{
  "num_hidden_layers": 10,
  "hidden_size": 512,
  "num_key_value_heads": 8,
  "head_dim": 64,
  "intermediate_size": 2048,
  "norm_eps": 1e-05,
  "attn_scale": 0.125,
  "optimizer": "muon_variant",
  "weight_decay": 0.01,
  "final_lr_fraction": 0.0,
  "batch_tokens": 65536,
  "doc_mask": false,
  "max_steps": 8735
}
MLP neurons of a small language model. Each row is named by its layer, matrix (down: output weights) and neuron, and shows model dimensions 0-169. Each number is 128 + 24 x the weight over its row's rms, rounded and kept within 0 to 255. Numbers have three digits each.
After each neuron's rows is what it responds to, as a language model described it from the Wikipedia text at the highest values.

L2.down1753:160109111102106117160116123118103085152145147147096101169091133121101113156163119101079124139129162149168117128117137114107139094129157133126074149131129133122129107108132127137073162096127107151140114166170129159109151156122117113144158103127135139128183138148119116091186165124084135091098122119075132124093168165134144120122122097054131108133147110104112126164137116147128134103135192151094130118124118148081153104143140131148098154125188099119132169112105158163151091133141147130156093104115117112141129101
Responds to: Strongest on However opening a new sentence after a full stop; weaker on nouns or adjectives mid-clause in expository prose (representative, goal, workers).

L2.down130:151123180160106131125102126164153090145101129156094147118081128163099144109092157100125112104089164118075162111129109121129129114159131142166082141098078106108090148163102143137146094108131148101134117146169138138163127136125131106085116086148162156121125118117149109141077148132119142110110074129102141101131130108114096182071102134118099128136112161149115140120122122113117123169137167136107151101125124155144130115138107151126085138189103162175147143124124156161143112144182101099126141140147156144123142161
Responds to: Word-initial pieces and nouns in biographical or historical prose, often after a date or clause opener, such as ex(ile), exhib(its), comm(issions), hear(ings).

L2.down50:147141113161128096092118136075142131153120112080095145137153107161166147131100151137148161112114077129159114095086143095071150123158124087139146110109104152121109154119118127139097125110116117098113122138100119114112116114109171088162144153136104129125111141135102136120119127135090101120186129155100154129109133097148143115113124093137122147124083143108161127130091116117106180143160087154132121148145162138107135138139101113149120134052086101161149170128128130081137142168114114103146105153182129150146106151
Responds to: Mostly the first or middle pieces of longer words in technical text (elect→rons/rification, Rh→odium, inter→vent→ions), plus paragraph-opening tokens such as ==, The and However.

L3.down823:197116119121138135137135134116141115145183132145116088112143110143149109100138137068140164108124167116136130106186107109143123121134093144099136123089110140132124116150125167095137172111067120154147128173102152174146119129102151113096125134159140162149103146126157117112137085104139122138106162147105113132134144132125138154099107115172102150156129096137135149131123114123093118115130145130088092162115164152098101109147124156134109152126131114176144118103124108128118160113142177119123148150134106146161109127
Responds to: Content words and year prefixes in history, military and religious passages, e.g. Confederate, occupied, Orthodox, Prince, and 198 in years.

L6.down1026:146140065103141090101095144114081131109117132130156121118093157103110177161135109115175108111107101129114083108149129130110119153134169120129098140113176091098132150141142137140174146133143113130162100113139126140156148130147153116101091121142142126141124144161088134108123150152136133119137080086166101171145118150144092137142136132087106115138098124119136158158176130115142127108150126090143073128139067100104112098103113083141102117114124094099137110105197119124113087161143132134137156115124138166128143160
Responds to: Partial word pieces: the space or century prefix before a year after "in" or a date (in 1795, 2025), and German name pieces (Alvensleben, Wartburg).

L2.down554:113087122144138157133126091175113172141138112111132132099118143171140113136107149129169141147108141082102146106141127127157131125107107086120141112126103127127113163099132119097161146108121122122113122136130123149127084143140146107139120135143131134085159106096109114109122115139136121137143132142082129161140123106112102111095067111133111108138153104151152148132123162110126138104115173148074117069114125126133151112132172130177126125152121141166143176142126137114117121118162122095076109114124103143116089152
Responds to: Non-initial pieces of names and compound words in lists, tables and headings, such as Scal-era, Kitt-ens, Ly-rical and god-mother; also sentence-final "purposes" and other scattered nouns.

L2.down1662:137128133163117101103166116159115122127110114151154077122129103127169136107111132127129087096174137062143125091115071132124134143171125124127142094112125138136140128114122139097124121119129087153084167152112104166131146136105100131120091148124093151091149116138146148151095129161119126106096119172139104135180128109148120157127073128125051138118170140128129114141119111143094127151144103124102138153113117124154136135129139128096111162125111136130140117139127116105138140113132098124122157141144135130127131162
Responds to: Mostly the leading hyphen of infobox bullet lines (before SMILES, ISIN, Vehicle reg.), plus first words of table cells or sentence subjects like "The fruit".

L3.down1644:145080127126120137156154123144171124144099106123083141135153122159091089131154118127103123122131145139128127145139119147150125137126086158136144127136124145122098146118102145106157079135096117163113147128149136121083106176128097095129153131067154184115113111115135152128156128117113140153127098110114162120119114132113097135081188136123156127143124122142106140090165139151156140147145158165133143113175156095128179150120095139122175124133143081144117134106169164138132106145102137100113106119142110138152104136
Responds to: Words and table cells in football and basketball match reports and stats tables, such as lost, determine, postponed, goal-count zeros and team names.

L3.down1462:167137094141154120115143103096129113158171106159140114130149105151124146131143082080121128075165113111113110104146139153119142113118139165174148093103131149131167125127114118103126172176144129130120105136141134112178119133106116187151163160104152088135132072075142170125102165109158065100134141114095135162109186142110131139126130133162134108114133138108138124121105161130155118119119142107122122154135129111120116146158104142132109124154124137113131101164082135121148109145108136162168123127119141114118160139
Responds to: Family-relation nouns in biographical text (mother, father, brother, daughters, sisters), plus first words of section headings like Current, Legend.

L3.down779:119134120128117106118139177154108151109138146140142145127121140148131139092090121153147154137111114164112104087105128084105145110091196109115137091139175143142135147103181151114139165156138171106121150149116157146160101158110127150110102114119159146122088100148110114100093144128146158149095131082093141137131135138139123125145118120126115124119136170131129126090160103199151139107122127128148138097095104088109116093142154143135099092123110173135141083131133118101089122143126105155145174084123127130135111125
Responds to: Words or word pieces inside multiword titles, band names and proper names, often in tables or lists, such as Music City, Perfect Stranger, Academia.

L3.down1284:155168115120191107142150125126144079100113101145105161125098130154117125151127116154166141089090147183128128087127153139147109149132123159142178135146088158112121095122149099123104176114129152116147158120138165136140142138157150132137151083128118134121107148143110122125118109144106144156137114097111162141121120139137128121153129095149155157110147173170144098090150128166095147140100103152160119117177131096125158141140159086147151121111111137100104112116077146160132133127126129091090080136145127163153114134
Responds to: Punctuation in infobox and table fields of Wikipedia articles, mainly colons after field labels (Family:, Language:), parentheses before unit conversions (6 ft 1 in (1.85 m)), and section breaks before headings.

L2.down439:143146102114109151133128128147143158128134181133137085162140119130109089145071102143142144124171124123116095108106147119120150131162106127155151129095119128141128151089159097141162103086117193090104114155119150148138160116100124129131123098148146150081131127102135182111115136125100136103114096131111141078132125102110129134096141159142119155151161123160122092126133134118167129065148168112128127165112163114169113122096111080128151124146133118145145141123134129096136127167094120127126116095093098120148134135
Responds to: Content nouns and verbs, often first word pieces, in Wikipedia prose, strongest in sports, TV and career summaries (touchdowns, competed, Criminal, signed).

L2.down459:104130099142120100086113111068127106077129123136083139141112137120090135120119119143141161174091092115127123153107149111128115134108105102131139125108147119076128149134100163142113092136065141090151087153121103098123059132098165154124114117133160139093134129118121118091075107152180131164095168133118111140096111129128137138120127129114119120139136094176092132132144126144151147147149114128088094144161144145136115150108136111151124089128117122089181133167141126126130141101129088122135119121150133166159143122
Responds to: Verb stems split from a following -ing suffix (lett-ing, conclud-ing, import-ing, press-ing), plus opening square brackets in code, chemistry notation and table footnotes.

L2.down1024:138113101133133114107115160083169144100125116104107067119127125129129161140109137119112117111137125110164190068134140122124119123124137126149140126131116140124107097156137119121125113131136139159127141130131161145128097135072092100105142123168147112100100117088108187090097118117128153112105121130114116126142106105131090138098138100144101125131115094105140119101120134102158133142097134105134144119133126153109134132129126119135143115131107171161126128121102160200150125104143107118111123103135124208111160150
Responds to: Subword pieces that begin or continue longer words, e.g. au in Château and sauce, ess in essence, OC in SMILES strings, plus in and use.

L6.down419:123108133142129143103160125100104122135136134093183123139106111164128127111126104123126103111155124121127105105132127144113105108126165147166099155106118132122145119137131120132124128126114156140126154135113124105138089083133133148120086091119116167115134134136113149117129168094127149180111121108114141157175165133141138137118143128137146117168106139139149159135080120107150134143073124104128117199121135108138115124147084151070105152135092171136142079136142140148104122130182110126111121122138071110152125145
Responds to: First token or word piece of a new word, often right after "the" or a comma, in war, regime and politics narratives (National Council, jun-ta, sub-jugated), and sometimes in table cells.

L2.down1357:133154133143136136151134113119121137119138104115167103178103150103147161125133159114116151127099145124135106119108128142117141160145160087127140081119144105127097106108143132095179155147100111149110157100104128099130073110139145126131137189134144110090166112092131118155097112148118134105134168151093089151100128150140168129118118124138133133139148119147119175118142169130112086098123131121145063105136128082139158129127141177139133110158147114093171163143134137124164138132151128096148146164134171204061149136
Responds to: Nouns and adjectives right after a determiner, adjective or section marker, such as single, name, size, interested, plus heading words like Production and Description.

L6.down856:111129146140096132151098131141130138131153159129146137172169119119100099120123155116163129159117120119147152122105120133103140136093157116175126089158103158156119144142162117122092146124138119106119149153148131097140116156104138159103140127167107168103123171134141103096105132107111128115142120163131128103134074156137128169077100107117108170126133077111103159079125148129110092120124113082152168145085141134125130120147158094146103123182111149147155188110131113097087128179113118116130188150117121113117091134
Responds to: Mostly second or later pieces of split words, such as absor|bed, def|ined and superch|arged, plus punctuation inside chemical InChI strings; other cases are scattered verbs and numbers.

L3.down742:138119116153156097160133105148130168165134133104148097103085122137087117145153131127120126119133132176169103147116122102160123143122134142130117114109148155089119115156127178096094140150143141153124124158129120124097082131105147139116123110080159140112142103107114162120120153114164120120087099096088142121136070163116126099087114101166085155106172128110115132133154099127134140152116117157115108120109149151159157102107135190085126107094131168155180149118122092116126127129150078107129157064146166155135120130
Responds to: Fires on assorted tokens, often word-initial pieces after function words: diss(olving), sim(ulations), output, a SMILES H, author initials like D; no clear shared pattern.

L6.down145:122178114149130129120122104130133122175180133119113085158132159138124140119140128139192134121137118145118131117072118137123124099112145099117128144078093128099090107071079109149079137094123128130071177158131122136057112142137147110173122169138138125103194139135148150112149137123145134129106093148117131137137111128093146145157144143165116111141136114154144071151128139131105140114115108106140125093132128177104169161128145151146115137123129138157108163070124190154119110147139124174149148100123119135142142122
Responds to: Sport and league words (football, volleyball, UEFA, FIBA) and team or country names in sports articles, plus numbers in stats tables such as totals of 100.

L3.down1747:082165118136121185118142088140134124147101152135121137106129133115090127161141149127167096089110148149134127132143171138118108110089125151121157153157145137158141127131112096104163146134136147105133146144114147092149141137124146132171123083165127130120106115110123124119134128131101136116143103086113141099116083129087130153138134139120099142108136152133065112114118131100154107140123149115151120159067167154092132124137145158176136170145098146105118151090165123162147171109132131097113114150133097135095137132
Responds to: Ordinary content words in dry encyclopedic prose, often verbs or nouns right after a subject or comma, such as serves, continued, found, leaves.

L3.down1481:161150132127156145104134156129099152109146139149103144150142155114122140122126134145089130131128093145176170185138126102157118116123106117147169105109141132093133096132093182161094105172090163086133124131140084101134058148092114109136098115126127094107135134161113099116120106111215091128101151168156099154116126107123117137141138106136089131107121099158129099140124146108147147144125154111074134129145135171145141145126132121140154107137120123106132144149117140118140155083152134106147071132164129174108144126
Responds to: Word stems or mid-word pieces that a suffix usually completes, e.g. charg(ing), strengthen(ing), accept(ance), griev(ances); also opening brackets in code output or IPA.

L3.down802:124075119112142099152113134109083124118126107145154103106076143101118127145154104136138170143129109138104153079134087070129101145139139074109123118085119132128159154090093114144174178101096135094122145141117104108099123144143124162134132127130103131145127100137101128119150117122126128122134126082127121149156145217131102109114111121166121096202162128106132093102087110085098120117144149151125127121117132115132166187137152117155126116115154109094129158162109093114130160123117144188131166122130066136079110115
Responds to: Dashes in year ranges such as (1956–2003) and (1981–2010), and digits after decimal points in measurements (7.5, UTC-5); also first pieces of names (Elvira, Aporhina).

L3.down1053:135143127071102126121092159132146107171141171159104089153130093142143138125089126112165153112166154136098113129105107146155135083120110133106108164132111122161115103104137145119145049130160156093152098139123121176110171103155132123122137150123133136139134131099124144146139129139143140135108093124123090118137120143137120152120138092110103159098152141172110118132117154135135118079158133113089165137122115163168123113111133115111122151112124113165134130081143121072139156149106155135148126102166115116172121150
Responds to: Words and name pieces in sports, election and career write-ups and tables, such as Conference, contract, constituency, Phillies, singles, Report.

L6.down660:118095169106151065085137135141124167108178098113152106141100147133184161137133134154108122150127124159165128113137129151090149147159175119093115113134126156146124165145107160136120178142132147113168153136144121053126113141116131154143128133133103114116140125185121119158129165098119155122137133122139086077183114118163131128111096119158120104121116153098128133170135126117095148097127189153101133117119103125153120115152115133088134106149152140122111132124108140073117122137145115136143119120152123136111118120
Responds to: Digits and short tokens starting entries in structured text such as lists, infoboxes and tables, like the final digit of years (2012, 2022), track numbers, measurements.

L2.down2040:137122156165068151100137171057139152139109113148123110150140115157110096137108118124120149150135121137127121158128105145121108160199112099137134112141130138112150116132156129115129093157137121124121119123133107148097129116114123128099135130146117118119107064099098125093111108117132150144096138134129141094145162117124160125088160155171132074118158140126096130113124183156118116150144092186148109144110188132109117149147131107138168122134113108098108148114162091163137132133085124144104176146087129122105135130
Responds to: Relative pronouns and conjunctions opening a new clause, mostly after a comma or preposition: which, that, who, where, whose, also sentence-initial This.

L3.down224:132154146108122136164127162146136135148156141133130086122117109067144146152130146160130100100110116079127152090149187128145125117113118131160130133139101114160146108114146129106153143118162131135113148110150130098118180075108142139113140106124105131142158135105151095155094127082123117139111135085129141144121140148143107133105129104100128105140112081118116170103169097103106115150173142179142101144129133100150090124114126109083103100123122123125124148118085146137081101173115138144149125132110144128135137115
Responds to: Dashes and plus signs inside infobox, list and table entries, such as year-range dashes (1909–1993), UTC+02:00, and sq mi, plus mid-word pieces like atern, err, onna.

L2.down932:136139120117112113148101134180162145106110137150120116141148098155146122122087138125112125126140150089168151069137107126126130141119147107103114123116150137145117151206126140142096155150103096122157135144135105124155141096129107159101121152187150120138110151109160138145122143125162126118118141118121105102133113153123132141098097113154096132156131082106173105151113104079128098089110116102137136186152143126114151130122113152123169143126114074135100122127149173148123165121088128144142166166138133156103135101
Responds to: Dashes that open a field line in Wikipedia infobox lists such as "- Order:", "- Country:", "- Position(s):"; weaker on section-label words such as statistics, ratings.

L6.down1679:150113153105155155150115163118118103064104104106113141119109091077133135089126136139145122155156094109142112108117109129144142147148141116114112139113113122131115131175160112111112127165127174120134135075115154090121111162109129123162079131173134164152098107133171122138098151108139168108143110162114115163151078122148126078194171105134128140103121135115110107151110180139156111130132102120147121120115098135083111097133122140105141063114063134132159098170115124111122148136113095146163136089159108101103147109
Responds to: Pipes, parentheses and line breaks ending column labels in table headers or infobox fields, e.g. after Pld, Votes, Photograph.

L3.down107:146098090114151108127106129165167120150128161135119127092162151138106134148130092120172106130140113071147138182115160105097149126102094120113141137126104135127164113140110157130166125136159112115174128182086131138144109041151148096108158124115125109151119146097148147167144146149128112099111090139147113113147097104136118101158120148144128104117163139118156102141155157119127129152147169172110140146144141119140154102139154113096143100142113123136100189114145101112089109129155129137150117147124141135149100127
Responds to: The first word right after a long proper name or list of names, such as who, which, with, or a role noun like bacter(iologist), analy(sts), county.

L6.down207:128088117149101114115159130128115146158148144159148109076100108159132135162122184119142112089108182104144138110116147098131131117111132093106096135136133146117122133166127116148134093145076172166123133115126142150131176120119085133142115129124145165110137103135175099127129098112141162158131108122126113174112115112155104093133160130123121117126099132181107165130152143100087115147113179165101138110113110106125093082160159132143081090104116124101131150124138126130121142131133125123105115108141164159133114107
Responds to: Separator or linking tokens mid-name or mid-entry in lists and tables, such as the dash in "(1936–2004)", "(" before a gloss, or "University of".

L2.down184:127111093115143117136153130117091126151142111138160148137155111138087112162141162179095158124090124149118119142129132141104093147124098127107092103109192121148106073143138123143121151147136128143143139128114083086177085154135119135116079113106114125120089101124159099121143120118137145119122106123089146142098125171129103153116147122106109152120136118124134134123138128140127111108131112115136152138128130108093146132135172169135166127115145114131125155103143157125147092149141144130147103112140125112116161141
Responds to: Mainly verbs of describing or explaining mid-sentence (described, discussed, explains, portrayed, remembered); also infobox field labels like Length, Cinematography, and listed first names like Warren.